From a checkpoint of a small transformer trained on Wikipedia: vocabulary 27640, capped logits.
MLP neurons of a small language model. Each row is named by its layer, matrix (gate and up: input weights; down: output weights) and neuron, and shows model dimensions 48-303. Each number is 128 + 32 x the weight over its row's rms, rounded and kept within 0 to 255. Numbers have three digits each. A neuron's up and down rows have the sign that makes its largest values positive.
After each neuron's rows, "fires after" lists the tokens most often just before its 100 highest values on Wikipedia text that the model never trained on. A number after a token or word is its count.

L5.gate768:111113121098059173177105115138126151075112113166156091128170056109147136116145109197108158100099068131134119160096089128079167134118105136168077097133156129141128148108109145137119135200126123163071157138146154136123199109115126155191147075129135119181135118096128099123110081105114167120095113158127114112162113136124163138101123162151111081086134120141113086100138168119069127165137073185094166176129123096135134100095182178193165125096180167122118143173098101163175094127150132200094132134117071162119131132083190196104125123105092111130139091101137102135113080108115080106109130119139165146143067070130146131144125130155111082097127149143126122149216136103083139129047134163102121096156124098210101116131151026139124172140152099063137162078104161139139114080173139
L5.up768:147178095112110172064156088161087145124172083127155113131134085166154138152095124182081075122078113130111117088172080066166176163109101137155152123116172142143130132119091205060145079036159102102081194184126109124121109128167137130164138148145120157149179103119136156101034100107172127100167102087115097076153176164087103096070153148170119155138176117112105138113111161140075059104130099140148119125145102186124137116154107098118131096062100154098093136184093149137150138079088115134084163110094094144152160131152136165073146131108137142114112160067100197153070111130138142116123164131158131140116132069160082159132137101101077097129180098104094165104119145141116133156121137135102085142150079144144092149153167130113126109114153121164113141076149093119155099118223159
L5.down768:132122124120106095134099164069164115147109142142098135110080175167119136131141136137160143129129131168167173125127105179152139088104209151167103161142125066093183095118112135137033131156104103154156165129086120170200124140119136155101076106104123101122104158066109120109188149181091097162160150115106152165140144087103143141155138128084158130162112109145156157194111075105130182106111180165084093138152154150166083116100128201100139167098062081170165142107125116109111161105079154147148114110153169107146128162165155068148114087185071151117101128096109116137141175104128098118163132154080091134181131156133119116139072108124150138078121147145182152138138105141108116125141149136158110153130129133141155133071110157129148112077117122119134113157125148110084163130060119
fires after: " the" 38, " The" 8, " V" 4

L5.gate70:134112107151140136178170126146085056071065179115128081167193171143161173144165161092092105131097120162086132138111129172126077082123138165128184186159154138116125171178142131119135161170128147118087080145168108122153109139143130078095108134126142136135146142149039133127141153182208106129175148108171149113137112094079115088155158146123178136088121151147101112055129111107094128188151175181155116150158180134146116150116109104092137128101189110127094141129138078195120173093121169129071106151103101127135119133114103104120125158115138091154170153146099169076147151158140124193157129138118139082205109144089158113097155062154105146099140114078175102159083116172152118101119109151103130154156145167069129128145095162128124137119117136094168175224119107167183157072149124
L5.up70:165124155146159145133119074162151161151162195157140134126146107135114161139135135137097091058140128172137203088139139173087124163119159143094085052144089118107102085127163105159127077124158124108129099140151130111112168147110198142155147108189195104114104115164103137109161086189117049103191111136147178108085190144130092153129138145102121104170127190128113167128124132150069165151118103127121158157129106111122192154112164152072135179073121029153123154127207146129116067131079097139167148181116113143122152111093130092147164209113147114197112114073163176141083172113160095143163096163174172071140127144165105162093170130109164074114115174086111129087122098164125122095083160092124190164108154130172138178024119127153097101177059143150131110158152092112112092125126092
L5.down70:106094128156116157114148172143083049141145096191193120100192124150136147138100135089159116142114082146123117128134094106122089126120082153199119149136177120102130119147104181115102141119082159147108178101121074129138164147137137059111114113179062145113160112179133113140057202169132128121165114074119170136136113096067117107196128207166137088112107117083143111200149104183143060136107153151133142148144158144128119105080128095128138150195126137090113073166060120138126179106155169118088105100094136115126100182126185115131148144101099123084153155119148115084099084128153108096047110152165150104137121094099174131154158130161111143093116116161157109139063171127116175116192133167193109149140122138071107133133130138076129127078100124114145181121167150110141125139114113
fires after: " in" 30, " July" 7, " In" 5, "In" 4, "From" 4

L5.gate366:160121104115140104189141093105099138146156158107158098182157177125138111133161119152191118137099155125091090095184129154146108150160086134109130161151139166141089144120079126133115193144093183126115109114125126048153109103080099138123108119161181183055153158175202172140132134144107060147079099080135098109175122166122191148119132171124133116177087119143124104185171183135165131099106138151126168170122159130145098137055142147124128147087183138122154181125120148142143096136052190197139135148138095159150090161077099109129109139130118122195184059121086084101140119105156101121145122133179101169079126143133166121134148137159130106153144117149130137094189090085111160114117144113092134099156161125155120086097159197135148136120085082203109099136168138137176134146054107
L5.up366:086157091064178123135112114151076133163177134099159062099150062134163082170164098135198141134155155109123144083116068093111138130198127194187118095102070121150092145130129130128137108103128158114146128130199139111178172082128166089144111118138175140125110159118166123140127137158124137127118067112120129149162134169106140154146088193183178120119098126143143142139143133138119122158137126136086150138091090129138120098125129120145235117105220076080078129141168145177118136121107146167143158101203117153172103140075118055077150168136123161142078114104109120125102148102107174098111179088155137094118127109105099099110113123100068161080185096145057155147182089047078139104067174113176112136122145115159095112122158113149076096116084125101074127059178161132111128171170092
L5.down366:074103139091138102083141072137065151137152113094145134135172083109173183158162136115172113108136129140050134126129126118164116137119067117123163140085143049060176137141189110162138106137073083183113118143170087092141109134136130128160141142136108166083118140118131129117143088121221103143105108084098130152166124116136189181096080171144143131085141124146118176112134115139139072175135118132150135104132135067080131114078145147141085079207143105077111100072078098131116140174151121141160197091154103175149125134116075099134128112128117114097102099096138120151075145112142104093113166089137103147129077095116101119153108179129117120093119095164118126169134101101127140132116148140168089076097141173105145136130130118121111083116117153105114117112170106060103128166104087
fires after: " in" 44, " the" 14, " In" 7, " and" 5, " for" 4

L2.gate1292:199127073125146088136129083142081056148161121102171182146151106128159194077099112174145147170133075162159106184036103118148126142131142120125157110160129126113164173157139138133122156116147124154140123113167177139097143079153110115120093100066110125190109191146106100096150132105118132171104065128218150099093150066101205110158085170149196159136215198130103161160121175159113119124137105111193158144159145148135145130128129143129097073117069125166087109135105090108166074141090150090108130138192140140127128077132132103181116097186148170105124104173105158129136105126078062121137164103124146173136124117147157099103134080088085122167121100162054139072139124134082166131145145166041135169122170144107147157129160075122140154109116084095099203177151116121142120192142117
L2.up1292:128168131099128149168135105117121103111139119167140105202141152144064085126096094120088140135070125211067126169153104170144123125126110124123148150121160047107156061151061149132139122157168151158092124177121145120172183109142163155105125135162185165102071050139063170122137135179150116109112124161158111097206153097128075108169148166096062084112067126168124120118131132152164134116134086093111141173144127091135181123111072135129134115128204143167126142133131103121053202146090127132113153127195073072103094158075117179083083153108178116105119096107138133138168132199181154133124101140100125123118122152084084105121120163112064156079113156131171095131072122121094120170113179155124136118150142067136148108143170125075094068121169143170140161170125150082090189078079151
L2.down1292:166112081115161094123137112152064103144174128062199143131132130115167228107149117164126183130128067142180143217021159050135128115143148131138126090128142103097162164174096144137144104137145100166145101104138159157123131121174104103140119159080120131179128178161125136122087129110118157141143067120189155101106076129100125112122134096137182167127150209092178141167141181154112105136132124094198144110138113155147091155132190153146123114086146117143136098177142104151118105134121162081131100091184153160161154062143156104211102105153161160135074128165104136104078118127073084066160125146129088164132137126171116124103142135113136150172157147174050148062149104103101172117185183104056152163124161181153165156144169117116142139141063085117113186181102089155141146159148126
fires after: "\n" 56, " |" 6

L5.gate1220:175121158124131150062118176127106145191229169147121138172144111146106153140107090125137161120122109144107123150131101162123157074077146153093127118096127120164135148107102184128134128135167113138092139134171136131151170134133131131158159113097196057151114094164132145119132140105076154171124171114120109124187109094182138176106094173139115114177194097169097111161138122106114095097161083156161150183140115117164105042104144132159155126017149090108152115187108148141141105137137096088122150159143075117182148191179162107148091139144096163195077117111140156083107119151097139153178109056089103126142063128113152165106141112097163120080124128125127080103111171096153072064112156124086122152105171116162104169109126159085167177147097121145117141115137107167085113128127150
L5.up1220:174159067110129118135171110118105131110070137144096151104119072161091204116191118159179115105185098134167145120081139092131137113080247169130059165124138151161134090139108100059165162116167107095121074179117110154132131119179149151160175137116095111093124127107126157148091142148079133144119110091111136135086190131143109107150108131137134158106138113139134135056141089098098078107089125130181169136141125096137128121127099186139194092130146123180107150110141142155094113130137090117134125135163151137080127110157201111126137165151122178131175082095147166137181123113092112215173157141103101137099179184149121163192202172119091141151168171095180119139140104145171150119105116104114069086135120181134073127150134138103174154157142165149070139119099080132133112133168148
L5.down1220:107163135155150135143096164178127110145181140098159124112137200084144099143129147147125130217113126144150138134129181166152159094093102162147159140147126177102115187121142143167083133132077098156194152137188115172118114150082151066096093129159083118163162140109119151101145124093119150124104195178113156087155111091117109091107140163109125098092092116167135154156154105175131129131079059107121126135070130117148145128081192125140089072127090138111166092221116189152178152134125100118154102217133099158137114139100176165114127089144121099127137138060108121079168116095177130125136071134090184128134126086131098134168143120072105135097081162136147149136141180187114150127147114174193132174094135100145131122168130119092143118098123159148161095109089146127122120095119145
fires after: " the" 54, " The" 5

L2.gate635:036094115116112114083083138145149066117145140117163155150086192138153156147123100177131120122223125164075080135151138145177125166142132067135190139139147122143146138106119115092164114126098140130070153134109123093149116163116104084186122185058148076136124160126083110098113090126082167135191145091117124110086108189158162162133138141096138170113189088097119192106080112081087207168163168096156221141070113118116086058113124067151170122199160107138087081159071162145145124199106142180118085128153116164125160112120163153145193158096136109114123076135113143098045154153115127115160096138144095157138149139197152043124180149103134154186121090142170107114104146142142126126109142129153088160099163132105096088121144097175138119118164075115145178091101146140118144154149139
L2.up635:145119132149071119146124153093162110125081099172111109137118104106054069116120099106121124134136127078108108144150121083137122144160143105128149129078099174144139122058152090108073104132132170137045149158101137131130129160088143151167105170104213153187109058135149105114126131070087116115096088140111115052106151161159117151131139090105128139130063104168142124149129127147158142077095085159037059093101157163140098117177155147149096111161186114115116172104140082118124095134105171169121212152180125134149099145108099098116128126115167129082165150138079116155141075139120136088186106157122151172158101141110135130156109103120176158157135158161155197134111149110134138195162141090145225153090173141146135148193164123067102118045081145131140170119114166106126125099115111
L2.down635:025112115158196125125099140168082130083155104141152079161141158153204171154111123168131112090149107176074128154135141127140103099129161144140142163138150086129141100098152168147156119151081099162110126155149094111153141122150115139148144152124104103039124192132112148068153147175133176159141139091168159165115108127115186124070119131152126155098194155124083154094141138095157159155119158108185238162128109086176122112095102096091144117179130141177066118155115204140116127159123138147148025128152090086117080113114125222176141102131144123134089077083131120068035144128123075156120115093147099099093105090161170054104135171123109130131160093104134074138130132148101144090056154138145092144106168129104133101084120111217190126189165112135146140167121113140110142141118169
fires after: " |" 54

L5.gate103:150089096151144204064119116112129107104084108149125143102117121113104159162202110119110096152095093064190128131165089116121212099113120157083151127178100157122113134147169173144150125126159139167134064118099121086123155104164202142119096122147182137086154115142140098131135147130082146114163210119090117125143133157120095139142118116188148128094104146130085157091205085107109167116106176094107128126165144090144162173108151086098111138142129155147113148098110030156116129139121158137122146104132096179139118152109167079102098153136177133206116155132173161093112116090202095123129119144135121050110078148122120096070102144107137170163131154089128148124086158182124097135108166050146139141138139112137102128101065103112132079132139120084122137104127076151111175130120124
L5.up103:123123144144163105141109090100120141114136161129103121141161091114166136122126128158179152137120112033114121083087120164147177118141070121136116144098094157110123103071117112104141135165104108193144150158072099107138168086193122104063163077119194143142091131154182108136123183168109090067212152121130174120168095166148118162138112166179139105140150152108126028177102138124140144185148127181173154118157200149157174083151079210122083118111068119154106103133115202152137162110192080118123129177137100109104091117158117115118116082089138155172094178103140114096042171147089096130089121084152059077148112138094080199122150149129090215135161114161146104101151095140119101075165123153087083062130098114104168149112176091130092137160095123081137140139112143109145131100096115
L5.down103:124123057134118145109135134118100159132104097143168085163125128172117152194080096129139139112127138144127168108122090096208170134144099046038173115133120108116136115097128223172116042102120131182116151121170138089123113136125125155130124125122131125129128128102144144135129162174156128129114167111073105095111151143160130140179129107156143100057031135184112132101154109118143105165142076119145170099109153139154077144123149125167132140099103131058097129000130104129116104155137165158131130141113140121109116184140133090137147164160092092122124117166124170173108146140145142112134127102084084097127154142117159161155150154140124096201086192127103118141103117127120112102121136102124205109174113122134171091085094156117123135146103188155127124119117101162165197167171048
fires after: " in" 35, " 2" 6, " 1" 5, "In" 5, " In" 4

L5.gate1333:160156138157212134137196186137131147170093111144109137101146118104065181151140129158177121145124120108108130113094128157069148170127083107140174122090185162137131106096141093161127105123107164165200100157152103090122092179088065112121132134116131134148118167111108121069119147150081128074187117168109137107104157168139112181137102156079102065115112116122166133140167116130171112142110118115126130154081124100168125098123123122105087137178178208064109121140107159156144160113141100178213132138134134181121131139086057055049133158135133155171167144085148209125129099121080175132090161104080188124122114093107090186123114132082086154132130160145160122135170158129151143154148122102100148127127110068079079111163124084081106173127110145112092158081099135100202171102140172
L5.up1333:118121131114136175094114099125099118099158114175213156107215102112112205074140074113131096122144136138093133151095121001095119160147178123149109124158113134097203143105123112128117171132147146079169165093155143083078131116164165112090178112104196134139128108115188059135143137160167087087098110155102122131140142120078098123076151034105096053121139146083159146100194125137113120096204128105138136129114122125180132147148168135112063133056149153139134109120147116210060175176111115113112175137102123080115129135190113090138159169125119128099164120081135122076118179154126165159113138101079171123179105121144153196095131102072099108110128108121083167103132137196121131139161092100086102156143123096121145140114169136156146138141158137104113130169156171147142110157120170
L5.down1333:148143129120100122065107088143142135087103132140119095176145116095152078161126166113146170110100127153181153093109145177152088092112087158123154143139184061144135207126128099127109119164091145145073152154095132135152179113110132170124126139151083125107129166094050167128128138124112147117101112070061165115160057131102131118161048098177120107122130083194093135162131125094152126080154128150154112152140123107090137134084146198182210106100116136147117127039142139130155110187199174138131123137103100124162121164110181161157120117110132154159114104132106098156138152095105133137154091142088076155136146101106123122161120166105128125159128159148066069142087103165151150192155170125121128132141188147166163116153148111163121135105066048163131119079092113160120110080124123
fires after: " the" 22, " was" 11, "O" 8, " been" 7, " Reg" 6, " were" 4